Weights of a small GPT-style language model, trained from scratch on English Wikipedia.
Architecture: LayerNorm before each block, normalized queries and keys.
MLP neurons of a small language model. Each row is named by its layer, matrix (up: input weights) and neuron, and shows model dimensions 0-127. Each number is 500 + 40 x the weight over its row's rms, rounded and kept within 0 to 999. Numbers have three digits each.
A block is one neuron, or neurons of one layer that tend to fire together. After each block is what it responds to, as a language model described it from the Wikipedia text at the highest values.

L2.up557:472491513471400552529429529495430533550502558563468535507476479562575427506585496517472520444486489554472490508484545538544550495571511475554514532498482499496550493487465431456484450499466493474550514501555512529516495467477565508528444496521500492522510538500464461578474538461482464477593546558474476504450484473486482470496491534510442507496513477483502580505411491513544522496504
Responds to: Noun-linking "of" and accents. Mostly "of" joining a noun to its complement (the chief of, part of, creation of), plus French "de", "at", and accented letters inside foreign names (Niccolò, Benoît).

L8.up114:514507511565521532473533457541489587545419468549492502467498453418550489580444530516528546434513537455515532466486509488507510463520507526441548457466501453533449577492547494538524457498534562423506511450524552511563520529451428449508454530519441475527541505499461593499533513523530400464511575520445552460440515511493473441508462576538557519537523513482567515564507513571450440556459
L8.up188:565482506476513540416524450422511490496482534540512513475466473533454611512516460449514515521466532489456494515473480515450482450530538494513502588552486500489465558516515544511509492436509418501552466492576548464471535594545568503545452519572428523520494513521574467491446541472532487462535516501505578510538565595494484443459481532530478529520505531496596521553514481493526508497453
L8.up1114:534527459492461446475425518536504514552531512542499444523478478502568554495514456552496519450489525515502448522527486410564523533546536479525502515430509493522566514461548481474522505470494532491461486471426553481531445484465461451514438457509437557531492496536494530533440520477561426475523530522473510482493532529499456503501525535547547565454537571499482561490575509478463501486537
L8.up1418:578507599536462517461492495426497456504537486580504546500441473471494575533492599451479486420503517469505560453477438522428473449469509431548532501437450506485462508551567434509511521485490492471491481489471497496414507470530488456500536454602461458473562549563517485514426485422466499478509584559515560484424510475467464538514512505457514528495508567535546528574482537551476484407477
Responds to: Mid-name word pieces. Second word piece inside a proper name, often Arabic or foreign, such as H-us-sein, Al-Ahli, Al-ast-air and Mal-ays-ia, sometimes inside ordinary words.

L8.up395:499542522468537475441505455455539503476470499419475519497546564487461519525485479502568464554529510436487453471545534548486513531530527511484444501482430493453508536529489510484524512493526523532553567474533542517568461555532516546474510466463506503542488551537506501484563435517538413469476573519488545571450422514442487449519530574465450482594494509490463575459505550501519537546409
L8.up564:439466485488500476592466485528525471416440526520503552489511496537528577445517470494512535512425515504527528523519519516467495480521540499526519500490434530478541520558512502478512530474551545511481491574502475451522504502544517454479467462461496586458489545440518530436513559498520453508488591531511493575495391459531477570553555588481496420526514461520410503457522545443532478507494
L8.up841:528479451474520542530517463481494501490522512490463488479508512473494544475480461491542487542500502495446521390546535552582493494473573536550426459518532498538532536517450488493576430504533498452566487535455594544512557542467473469508524490453465522433415495524540554520501486499485477469494516556503512482440436459472504445513476512490452466595486490491458468482465486477460549472466
L8.up901:500518494406512473503579501534489566435517601487545508525452456495507469478532524589601504486539493502463463494518575446494498531532518554486482523497507494497502546534462522462529522510438454441545541503574518507489504459462561469579427489537463493528485513546541513491459491497541508445516548555487454559452450549404581484495505476483447454448497477468482462436483461482457496471461
Responds to: Table header cells. Column-name tokens in the header row of Wikipedia pipe tables, just after a | separator, such as No., Nation, Votes, Year, Season.

L2.up606:486601507481525436499435509435479501503469476450481553528523552520537532532515598476476511514535447558542496508499489572455495494500503549449554543492518475489471527506605608500507454506430451455494443559582534534516582521530536517474454501509469503430519483629491487545485522572521511472450487475490463525491532487509492552536536462489528473470502513551531485545514531428477482426481
Responds to: Short common-word pieces. Short English word pieces such as Old, new, Fred, red, up, down and -ed, often starting proper names (Oldenburg, Fredrikstad, Oldham) or inside words (golden).

L2.up1322:568566492542491537549452459521447538451510518508497560510530519534477514557488488462509519459481569413551492450471572518525427423505507588527482526473501497538579553510515428470492469501533459515451441506542542494498477540489527477489445523473481466448581514513504480459505521461462505481493510518483502494504585488513476452465506529462495450548489438532534590470491512569500534479453
Responds to: Locative prepositions. Spatial prepositions such as near, at, around that start a location phrase before a place name, like near Barton or at Duke University; weaker on name fragments (Z, At, Th).

L7.up170:523476479487456476535539510524545522565478581487415449505461537517446536523453513463487506496493468522451510475575514556521570514424473503501550432488467527444487460431493468493544492483484479503471526491543475504531591555487512451524498461543514506457499421499450588513558581479495536451580523458463483458461471497511559516491515556533472484512492483509559488439420483501498464481484
L7.up260:471517485540499456483475499532562494567517492553475531475473511497505494485481495542521485505491534495468416506480491508496462475553548485512517412501494477471535541541519510555476498441530572479489543537503509458594449482492453539487487439568523503540426547496470513514436498504396458479668506480467481471419520514463462511472519478509484555533574569433414430489460514551510498474545
L7.up556:482571472462462539454439535507524505448477538518517530514484515448516506497441519533442495518554510471506469497596424541490466436490437486532507488490452540502589481576469513527499521463499490475446570572432462524495466486506515447512552495519480466496493489537399491487465490552504553506478573482563542488507534529508563504518426563468528482515469509454578548530476593466470495529458
L7.up681:480529458457462498532477586493530528463550540519509498507527400618506425562546578593460470508552401525447519516565565491503520468474484478550519426560465553461480478492538477534485514544538531438500542534497540503545476561505510546530560515520507529443484468493461577557416486465494502501511494575513537496473453493457534481502546525510447513474560487464466463509459530510456517563549
L7.up725:498510524427449521503483452471537487525503486555483601504509500480623531516505416461581576465501518516539513482499480573489512426513525544478448470482533511521486427412500480507522465499590485479485598484486462493535555476511535417470443511486403511530514502564494544493502509528484513482464588471479484471532451483513608478536483633436481510519478569489527503575536529459435483511441
L7.up846:512480573453562447481467507539490473456510554576449483497534515503564488475544419502538502459573609474459433544484501527470506525491514443530476428440522530524514500551514445505422448474495596470542518496504497534564503499461506438413489521449496476538516526482483485575468532516500584483481499535481412520511511560477539489511531510494485518508491503452518511549475485583507553560406
L7.up868:508457538490504546486404526498418518499551527574461526520486453575529502471545558458483523458565529517500528522455437536505496504458460460502509498553529515514557508517527518473416514453569453544487517549491513490422444394428559484507473502507415486451428525533454507544468485519486408466513515540477491523498427572528502447556550528565488521523466500452498550535497430458433461521466
L7.up1005:528421515461462498509498478528492508489479570489600617538437504492527551482451455533539490501494485401522460457532559451477511519463451534528535464517539442514509429440472482406507480511524491506504502503533464551514536451557492466513490513549514464492470524516490469516507498556475440474470504549421487450557499511491540509506493563493542491547470451502557492513456522495403459492427
L7.up1107:481531495475422561499461533553481551447501528502492528502426450484564488485494462568486502476526613528456507515522500596524534491487545482449493508509518520535507443536509433433532547474488520453476540533459488509469465564498523497516446493467527479478522492547529517506470485478440576486517484497432515482510495472493479387484509511497549554528587554496493481469483573506428547564508
L7.up1140:500459459511386543529499480507573432480511546586453499552477476498546481496518532499522545481528503503478416475546563499505511503505527531485478502565487487517460403529538513497502507383470471474499547529520502496524470496527474459524499454550454547483523403478434449532461532555451529457499570531469458455475461525498454436477511564521534526484457531491486562485448507517489454465469
L7.up1222:484555534472501500540505527479606488427504493548507459460529464475578526534477490514477524472541538453441494529565500501541471499471538513512463456527591491543549486505472444469358468469495511466475523486494544506447510491503511514445520493535468539467438495529509430526413487488500532496519494529503419497493519529506497464498507479556497488529464513430504459577503484667457524451503
L7.up1269:552513492502498504575447542443488505498498525561465585493498484561533408507477466488448519524492414482537494433524510435563456475451522475484504542513498516555556466551507542507458510462492485499470482527495476540539465591552479423506461500520488509530527529546501501489480528507496523479479498498506427483474475538512503477479466507490450513442440438417548454392514559447508458460407
L7.up1328:498504536442484544499529515514497518467503495582501543482464501494438475483478478473565518489540508458558458493522511534546579487477576510495435505402551544511453465517511434520517461472521539502543548482539484463570517479509497465522464479536418518521447519404486476559535547471486523494491532514493404461534531524489556488556514497418484471523507426492513528508571406423455499426429
L7.up1458:406519451519523478482513510511479517436518507539538461483503528567563530522473581589539613452452519504505527552531492491530544485502503478400489497511455597494492544519523517490492480468524530506530513544563510478529492528487539471541552480507498567492506514491440443510511525478478489486494513481493594483452403545487575466459526516540459475590425435474531455529433536456442437502521
L7.up1502:510557511499434524445498576569488556445445547513476526517466487455493467517537516484531504491572561504455557411554483521530425475500514524516589495486431508483419522505583514517508506515530605428513589494443490478603480494485502387564460407582497491509454515508504536519474504471513485463454549477445465483550433506514597502520481497516516456539528556457536534485507549463442523457448
L7.up1517:515500475516463567446530456541519575436477485484554459524396501430496463552485486445495445532547548577459478448550553490498496498424572427546433517466574495499522552538544516483518505429477543486527539516535507445551473441533466542480468483439498493474532585488557504501491486409482524479589542501495498453499467518445446525541465552436595504520513561506559473527447472480496541513455
Responds to: Partitive "of" after quantifiers. Mostly "of" right after one, most, all, two, group or number, as in "one of the most", "two of them"; also selection words like the only, the following, the most.

L7.up61:523533526517461440492528442495542559561539560535509502487516512584544523553515473557462512529476592462500457463528525438413506476535541454545593489556441559488456480522490483448486551461471447516523455530535490542464527548545552465571478464495475499494465567431472450491467466470545413475445484576514526418408497441502483509454525477458489506526542436507459470469513452508456456526549
L7.up67:516452511544452578501598479436489633515508460556415445509477468528503580426451555578461463438510542466480501513450523487500508532448536481529505488480518462553430527510527515481500494408539527493450505541447543458528473531475522493446493484650507528484432472529507509522467494453515478466498458516532535464474526478533487519490603544460596533456475502469452522509560481550525464492558
L7.up96:439496452529566480538489471473467568503466490495528598554547513452508531497546478523511556438530569521607448517505551436438487567472496514504535422459482493497583456510574477489525487469551514488543478547489515511425467470552553530533533461552478487459485493484501467493462487473442452467513543588487497470503447602488538491510457458522524470446492495481496510566521485484389433505504
L7.up146:471468535551484490485513487422529497539516464513528501535493480469496503478482494479505587517479568555509525504469485391494499515447511478538537445529580448577496512519525519526499526418462554440544512528498442497435507456515514466474523497565450520470435479533489565523449479521548501462483550549475482488501517535512478479468509500520455438505464458487484484509510442489479436490521
L7.up213:533531516537503497515526486514447472546477535475526560581513420593589466513531445500471624476584538464482580500476541448438522454452507467493445549528489516526511511489496548454534521533483538535442512575449525529554534501512489463453487495456518476480512541430472534478439509503503521481481489473496487488542520470459532512565527497473520456610493475607472531523467491501495553546457
L7.up230:522482521505559427404459448449554454489525509463510534439497473444544479571512543522499553483504494455498522533477511447445528516514475477529522509479415476499552519499492532511528538412441469496535492485536478487498525498533522443484456403502509497481517532581502572540515492446467497487456566592509479474487460487483498461476501492526534482533481517463545526536584506526581452459515
L7.up290:534480464448556525502479533480534458506484520485578497469483614451453519512561470505448488564485571531495497518456516503488494557529550517552579526535446529510468449504593503450557494469485517455530513503500440490490480502511482516560452543507477523542480496576486520579473481528517510494542527545479462517432491449488511430525430511466534500533510483572525526496479530475436510530495
L7.up346:514554481542487430407506461472521522565447521513513525491472400581505527539499446574496489458488517559500542518516517476493479539498533524591557490505489485467561538526539446443522534429502528440483523508445553587526501540480492519468556523528526570458472476510425602522498475507513508475462560538508491536415530544514518490474479491517429548518535476534463556449518475567469524510505
L7.up435:500577499562466456485462522425528538499440487488449456571456490478501423543537509565469582460516541514533449569463522494551528585492538509533507442474505481484530527540496539500567470483467530414436478536496570510479516495486447509506538466532469479486487510548462533440527527502489533479514466489567524519409513521537461552543513472511437590469490520560575536545514497537525515471474
L7.up562:569503456519507553392521517500507510472602530484423509456500473523515495506530541560523489394545538570523411574476489490479503521510551455518490523509539439564411470515481567411476509419492409514501513499485435493526492452459529422534506510557478481441502453545541564517435491539506406475471587548502510504454553563495482478518546511542516524568503549457458519516496525523465436565498
L7.up719:499529507512479501474505459486596568531492502558424546469541525483550514500499551585458515582455536547523556477503542473496518522560584438559457548457490478528529493465498491464512517399481577511481568535513518582444500509513529585405500443560519465414443512564444511498466495373538457469407475550513432537457489568475474524477486454522436526458474481520546506461503415565521512443560
L7.up749:500547556472463495474485535425478519561470486551494472471522511550456477572521451462529500510498486478408438498483470483429481437446466510545489559503506499481457493493553505401494476336483528473542486490498473536461444465500530480502516531532412507454455439481536531515449493482494584474518503497518448501511516540538520513535564474534445466429545460461458544542458461417521552459485
L7.up822:491467462502455456498517545507440511499528482530435509480525453509545539490485505536545528453533528460467514503484488520419467515475499516468459432442484528459491560469592478452522491522553512445528531619516545636471512537464507486469503514605459508514503536460441533532481517546512475465493551547453553466481533573439495544479483520483506483509478546507481488523442509482487465459497
L7.up881:472539529546516483468530497511466477423511514517447508457472563474597475461546505556505503454530548498491483475467539521472520504441481515535538476524525481508467555455559480557555477471503539542490481552552533456409558552464456465509539489623468536478430519460508436547548460531417477487494534561523466438418508591485522588478543547508436529496517573564555467510493488478464484573470
L7.up1034:461476473468464447506519487474482545565477492515434543554472463397529536507537472526457525541502504494508477493492487510482491544510489428581538532478452487507484467479536464551507517478512516404577481465558454469410504529476541545512493423564526485462455427421492542541467553498508455441553510560446496531505499559523551528504550559537437597503518491533497476547508534511498471505475
L7.up1133:459536526573465487470533450451468511498510498487518553525450439550411470523451557475470542519504470472497557471545553408506467500533513543529492569435472459470515560542495544476524555487549466487400521496535436488471445521521489505574479463525436521457503423513497515530447538609532515468480567527534462484447514505456469529481518463529487525538487512540535461471511469497518450487546
Responds to: Second piece of split words. Second subword piece of a word split after a short first piece like h, s, H or Hus, e.g. h-ide, s-ued, Hus-se-in, nucle-ar, se-aled.

L8.up134:547480482464415463573480478531582532432434531532492474487465492566428490452530498524549560489502523557511484475454526529467554534485521568473494450574522501423489514481524402414507507441549525482525562534503477551582472567542535529493487474548473444415466484496526500529493500447464468487555503536513499531492478491492552485525484548513487430468515513429562521517567510558384475520465
L8.up940:436573505544530436520509472507569508408524464522482572437566402434435496473487529570524493447533524458466553522509428506544498468503488455505546480506447495491554494551489489499437567520519476495545589471516513434502454576524482443506498486509456600462483488537461498475493462440528507477493494486446481473528504553503464536479478516523481458408496536513522525488491569508440547535488
L8.up1181:559522579477529432476507493599436558457553530483479554578479497454453484534520577590481517505500580507472550389498507578475521455480520455565497387513495510549513569535537516578572536481506509438476600522517506526503496512423480469495428451510474512530525521566489509563522514520500507470514585525493473465462477562471522501483524512416552500560482551572554534512440510519468516474388
L8.up1345:496546497488545482489529525599511522444461512511475499541534491537499586521576467543517561506511640550528503472508494481482536521468526478497546486500471534530452490576498486530469518508500482472557584530500474535545482484526479481508517449505436518426473472432486507584467512531482534472465494556545506598429440529519586451494519477532420423567443534525543528438462464521549501591477
Responds to: Partitive "of". Partitive "of" after quantity or position words picking out a subset or part, as in one of, most of, first of, part of.

L7.up28:523462505511511469483483572508493458527488529569511499481504502540472547515495527567563561441466513501562450586420499542507525516465516514463543403477394533515469497492523434492491515424519463539483528564470560517485528514530468476479509460483509598439507481500510486482556544468570467507526474586493499545509461430499485527491574585501540457509516514476521462501561477451542523399519
L7.up329:515503495466510521513416454486477450469538519511528532501496454555470516450515470561553587498460513452508560450480570495459435535512594470499428490505434518570528510578556475496535508460551533525519559509500508470532508461498543499436408503539518520500536517543531519451527536501514489475502578546568507508523448463411513539464532494460468489553471526539472554488517503526458433490499
L7.up378:504514502471480505483504491480466529493523489501526544515476488605499596491473468530552518467517561450494571511484508515425499466510549544527522461457468499530488526538552492479551556434513526562463510584481503496481410501529529481519487497544527489514503537535468544484547523429540514444490480600472540532494484437457505517455523570495444527514594493496490512508496500452502480446456
L7.up471:489471535544444450492501522417426530503569521575583506496459482506543520538453479544583495469489567482471514531525439539467514470553486434468520501552466546534629530520465532510506538492506499540480585522503525488553433537502533459471477453446425490497499557475441448499544463419535498434438535537406498557507480494449433548510492482542507475500529487462481496508432481496523518497474
L7.up489:483477458582495457516503523560489422516491473465567485458567537443516477469485478453578493511513570468412517488488510543423515537508493515434502504545405449480468470485533480501557454463546528527474563502407546507493484414512427498461473466482470468491419536488462532449476541437536501466492468489544516572574483477499494488496514559390456507508540510492510496493424523400402552490478
L7.up514:540480543505525504517512523507457502586484497475524503473513513516511502486487494513504535501530491455467462575504531482446489407498466476468488436475463488483607469593468575449432478422516487459519573584526536504539501496480416490560525505526514539526487577494469559561463556506546474457549515524555521480598539466436469555491483524446497509451475487532494468509472504519530503532502
L7.up540:506531531405481531539437451430483445502513548454547532525591490501510579436490480515584539540436557450500437448499459504478466545546554544445479461468450503547563498549522488460445568449476551539503517467543531401520518499477561505525448533532482563470539550494508519446563521514459528488509491552500527571484550475457485529498517529446482534570489496465503542452563467490527562514487
L7.up611:457539492473510446441497435567489494457443476526521478516523533532397465509456446550527499491520538446484502491528452480461518474552551437566576555503483515519478493491482445589437460503488472536523532473501498500575534493539481485577494433475461545545487577487506451487518465445548446490427513445459492567517452532487511541520477565501542452505563452520508525388510543419501547402458
L7.up626:493494403487447512488461500509490483506436483608536555493533493527554491536525494550618510476477518429453503518483525531525515554532539455472504486453509482529532487547449531510464523476492461548527523536478514455541496547508477486459492515492470479530495574558558532483475474482501542478546533518513484548455406430475516498472467540474462492480526524598490522487540519546432442500506
L7.up943:474535515534549494467431441488538448476450480518476560473483477534553536420554547529568427505510528448509536521545476479394544476559478532472500520528520442455460505478426515480505501519487569510519546584475597578512486494468550462538542519549443555503523587512565522436505520496600490475484429561472568571489456509454496489475580468465407528526590519549473506509580543513515477472507
L7.up980:523474542451479560511493488432512454582442563530535553530448534483520539449561448465507540506508521503468469458454483569447555564475471503513438506497477538468451507499438470588529496487535475467514521509451582522463479543591503469532558454495495453516527524481432442511570508548455484483520465490496465541426514479438516498461517615481488530501487480458495504467530495481451521484446
L7.up1134:525461439467529476507477439434497501487505575545483547472491546554509494453466554534487563448446471478448434510433505450552498533549531466474467541553521538509468486514537508442465441461501603554575508531464547544566513477472509477424449501570497507527488561535466541454552553565602522498489475574477611537489515485481487474534453556446503488476466500497446494486550477533474500472482
L7.up1223:521453507534533491516465477528542515475496471508497515446507505508505509506510555488502476519539481456505468524465438497437506503518495441470529502538498502521501602500462521506503583489455523561489508530469579550506517489521479471499529455456501544510569591454574450497551471385550488483413538523551541541541496446401447476540512541473519511474508455560507505537530522537481510532460
L7.up1234:506502501490492497481428479528459441535510515549494517479507554541508501436490521546489525468395498503499521453483610454478457500565459534465511490544461475506515524516426502483552485497545552545462583543506510445538536476519484493492549505530500442553466525515500467492486510481553429497478471550522483545563481476461494527466497509550485503526512499508468536444488514513570510524516
L7.up1286:525461488468504575525484539491486513512546512545548522476511502492505493480548412546540520485477431511540585512504512505457449516476514556437447560453471493507529536558469467481518433447479526493503495557517622453492533503547462487449566471553450442414542444456491484461472610557547529494456530535494463565502432540520565489429493583482487516518526437521518499489523455465507532467471
L7.up1358:560545459462518530514564463561462542529475502517516540490486534608448488441559420505493487491470441441499587578529521525482499540559558484494489495478474527497548500485513517406480493527436531552516529534542481500488458464500460476498510491571469580486566562535493476490540531532528480495555503497487470573495419433457513543556595482485448489416543464455438554517510521424475480486494
Responds to: Table header row. Tokens in markdown table header rows, mostly the line break ending the row, plus header words like Party, Car, League, Mean.

L2.up1323:450462427472511531502460492533526585495501479517447566523491483520496521536548446464545520428433456507475533480566457476427469452575571532488537485543448484473505487507476444592430525518520443526496558499486552487478423530482409580471482432553510489497534536491540485478547462522493452457484504539521490557489452496495474490531459456485529464503462624492406501507500541505514454464520
Responds to: Table column headers. Column-header words in sports and results tables, mostly after a pipe, such as Rank, Pts, Apps, Peak position, %; weaker on scattered prose words like list, sign(ing), rank(ed).

L8.up124:489488430477471520461451411529525532550518508461539532510523507504514586503503559515560439486517531514470527494489512547539563512506457501500511504502477542488472427535452466588450426547482482596522484474508484550487514458533556545483455425462502457536481470504501521430493498505477550490488480496435424529535528469449440517581528455582472435528529459621509510487461503513522528514455
L8.up219:576453470537467485554523470467502507509517566449583486477526452516440470479530583426493513455517584530494484377473509499567545443570485471475494462421490538485432485411523522543527503522540523546478523527477457543482488497473579457496464422578480475477500497513447533443561496580492560495515500457517436448528552505416510548565451514478556548550545477561555510456454475489507471500507
L8.up611:450467512483533477495471454479520528602478605491488541575578462477537544564526537471535529498485519517509550462497503476530459470555464494473506517477473494535486427472543503474460460516555474446493503485500469537461474422533534446536510449464475495511498526596490514455515526543547495473524534475500505537477477481476501593576505504458532490452482460528454529450468523536487521560481
L8.up1246:482527530477557516448533408437575538549564559462457517490505462400450499513490486456524434472503493565537513491550458483544460474571528489476501504441459466532420426564490474485413527487545470489487515534525476503528483472507514456500481410467518493472548521544464502511538468575474492481553523478439560516500480554458563511620490479497548440520459475572508543473439466531545501586405
Responds to: Place names in locations. Tokens inside or just before a place name within a location phrase, such as the Cape of Northern Cape, New in Belmont, New South Wales, or Ky in Kyiv.

L7.up9:516498532506457511502461446491510500510485522484442462514545532530493556455522496475542612510451548482510467490561476479468520479449521486596487445489545513449487471506564487512474564414548476503543521505526484530501473549458566497533467470496477598433506491518502507478553547524516561467496460463508500489545444415506496505533523537534462506471515421522519557501448594431418561459519
L7.up147:553492524464466535511484423487577508404475568569422509500487507525465458527471455519559501547546591560493490487523476546500592378559527478506536527503515584513547466538514473475540541485457504477510552553487472587542515542466539470551432488448459521471541480450455493549535530446553516469547453470457503476486559556472460486472545504491517477376506505513564471446487561532501505484520
L7.up189:503426482517468514463486425467535433547568511495493559564584513534477486509466483473582503532550520535473432512519536497533572423535558576518476446491546502478477436471507419531513576453514521478475525491475484509520578488475497542466462538489454593517554505431458442526460521510493459471487533487532503484499479517456476520571512450461482521529532504604469451448428543472502523508567
L7.up250:485482532505421445546498507493597564559563608488509523454589468541545522523473528535490510464488515537431502491495545501445578499521472565501556499441486443534518468530469514452453516519552607475508478543466460517446491517434548494535520500515515490574496483450453456511487494534524500478435450546440551429490515542469523504481481473554517551537497426517512558487461417582502417494496
L7.up391:460479473504370462492530428568486540535544525556462453497503469480453539446547493492490474479451551466557521507523534470489530451454473511586521561432560577448404495551521434528425518524449499521504519512437536487471496441549557574530574508530489536520494520489531503505456503527559535501504536480552513529475526463464451548583470453497489456479484457543473521524461522510529502548533
L7.up419:476502446535505458435572461492502529493532475500465468429520463505450533468500498497487565508502544444514573532500515410500577433522516547472413466546504519492525518504482532486487597483501451575480466505499494529534537469448446452542534530519527508525464561459478513512462536464471473465434461496474534432542517574468471597500516478529546480471460469531487554479556470522531441460545
L7.up682:485457498508513535519537474460548536532453568528548562484470486473446507502550450458599549496527495481508499450513493434489492522550499475514541544401524487484411466497471498468452466581513495513437508526469490511442524465516552538528520507505523519475497519507516482551520486541518512497531486480476497443432516518446507566564524542459525502510501471458502554437556444524509567491564
L7.up705:463480490532404433507584464483562505549549574473486565460560490499426499470526497552518525487491514533498568549503557448470590459552499533537489491464436529503414489517611476485483560514511475417524511507470465505493462555474452478525483443456497526520486514445370483521499515484538447479515548518467595446500530514485493515463519463469573485473488538521469501534550458529480570477571
L7.up717:493432530513390531459510428513574488506494516460544514483523480532463576558528497494614483502503555508526496470524581461520575431533498501573511516428511503502474467469536497485553467482508553553509512462420496527437473529476503508485460478502486517498522536559445499455445497516536460478494559483497478504513513560453480565579521488477433498475483468620490466481448493508427558494545
L7.up724:497480479478432422523522510557511529501523516450510595496554507520454568524523483495513501551496592541476469429462497460538497468497530538458484485529464566470482484544539467507444507512539564505529492530511455453558515501491510526493465515473453509483526511467399545493507490588515533482545539483496469458465535489479494495522462474501515518450489442540443556455501499537523562485514
L7.up885:492505497490505446470440460546520517490524563636526565489479417502446469463488460462558540482524466491534537537588521549460520429556493447515556505502518488545509446515501510485540458483498510507529560512452522559501500480498545554521460526463454493481446501474470560499477468516606562457541473460522508585463558562486515474592490439429501512463539422533424477449499536539541538501530
L7.up1016:514453514434478440473467348563526558477497475485467564477469475482482517510496481536553510502506584512498552484536506404502561501469524482553554534512534513538512409519502463581562558508466462491456526490426477517530533523464427498517464475500438523486467455523532483532512438521520517474520469549528456483498585493481468550493531502487495452526559498563520471448557493463469500508530
L7.up1058:504465517487409420478452473473506556551468497503418547538539462468488491530497564497503514491519551506493501476526504433521509392511514485539489515393451449489432515505461541498555563518520531510456502539500483550588543488521450541515486496521520458544542551512415474451504524468496549460456541563453512467475504473507490521525472497440462523542452501577464516491435475517432506509465
L7.up1241:487453583555518497472446509462577478530519582460464587473506511447433494484564491452608501429502496443486466479496548369478496524548509474512514516494493502516476454543483505498418536513488485477478513471499485524489527496500474497517513479514524510481470522572541530509509555546518512485540458513406511511506473546455446567486536524521527511490493503510539560508510465457484518439526
L7.up1399:495461488498416429468486474547542467459512521479513527468524499575487529464506431514555503506548546446480535563482480497447535474579521454481524459477499568467477482484501478508472550496533488465454475461476499505478533529533509444569565480485465527508509508463464471547522470474539464494506474435569505489464520480522477553539533513500471520523478472499451553540484459493462462490496
L7.up1463:482403470501471482519496482516523499493457518468512531521533492535516498544502531584433561512512506434530533459467536477453519502534495484529490499487432544499507444522579490532520483524546487543526493502532482518454580484484479503508420532530502488515483539540421415536501502475498523476451493519462508430442560507457454490457491535548474527455481431523487466484508506503532527489487
Responds to: Location slot markers. Prepositions, commas and place-name endings that introduce or continue a location, such as located at, buried at, El Paso, Texas, Salt Lake City.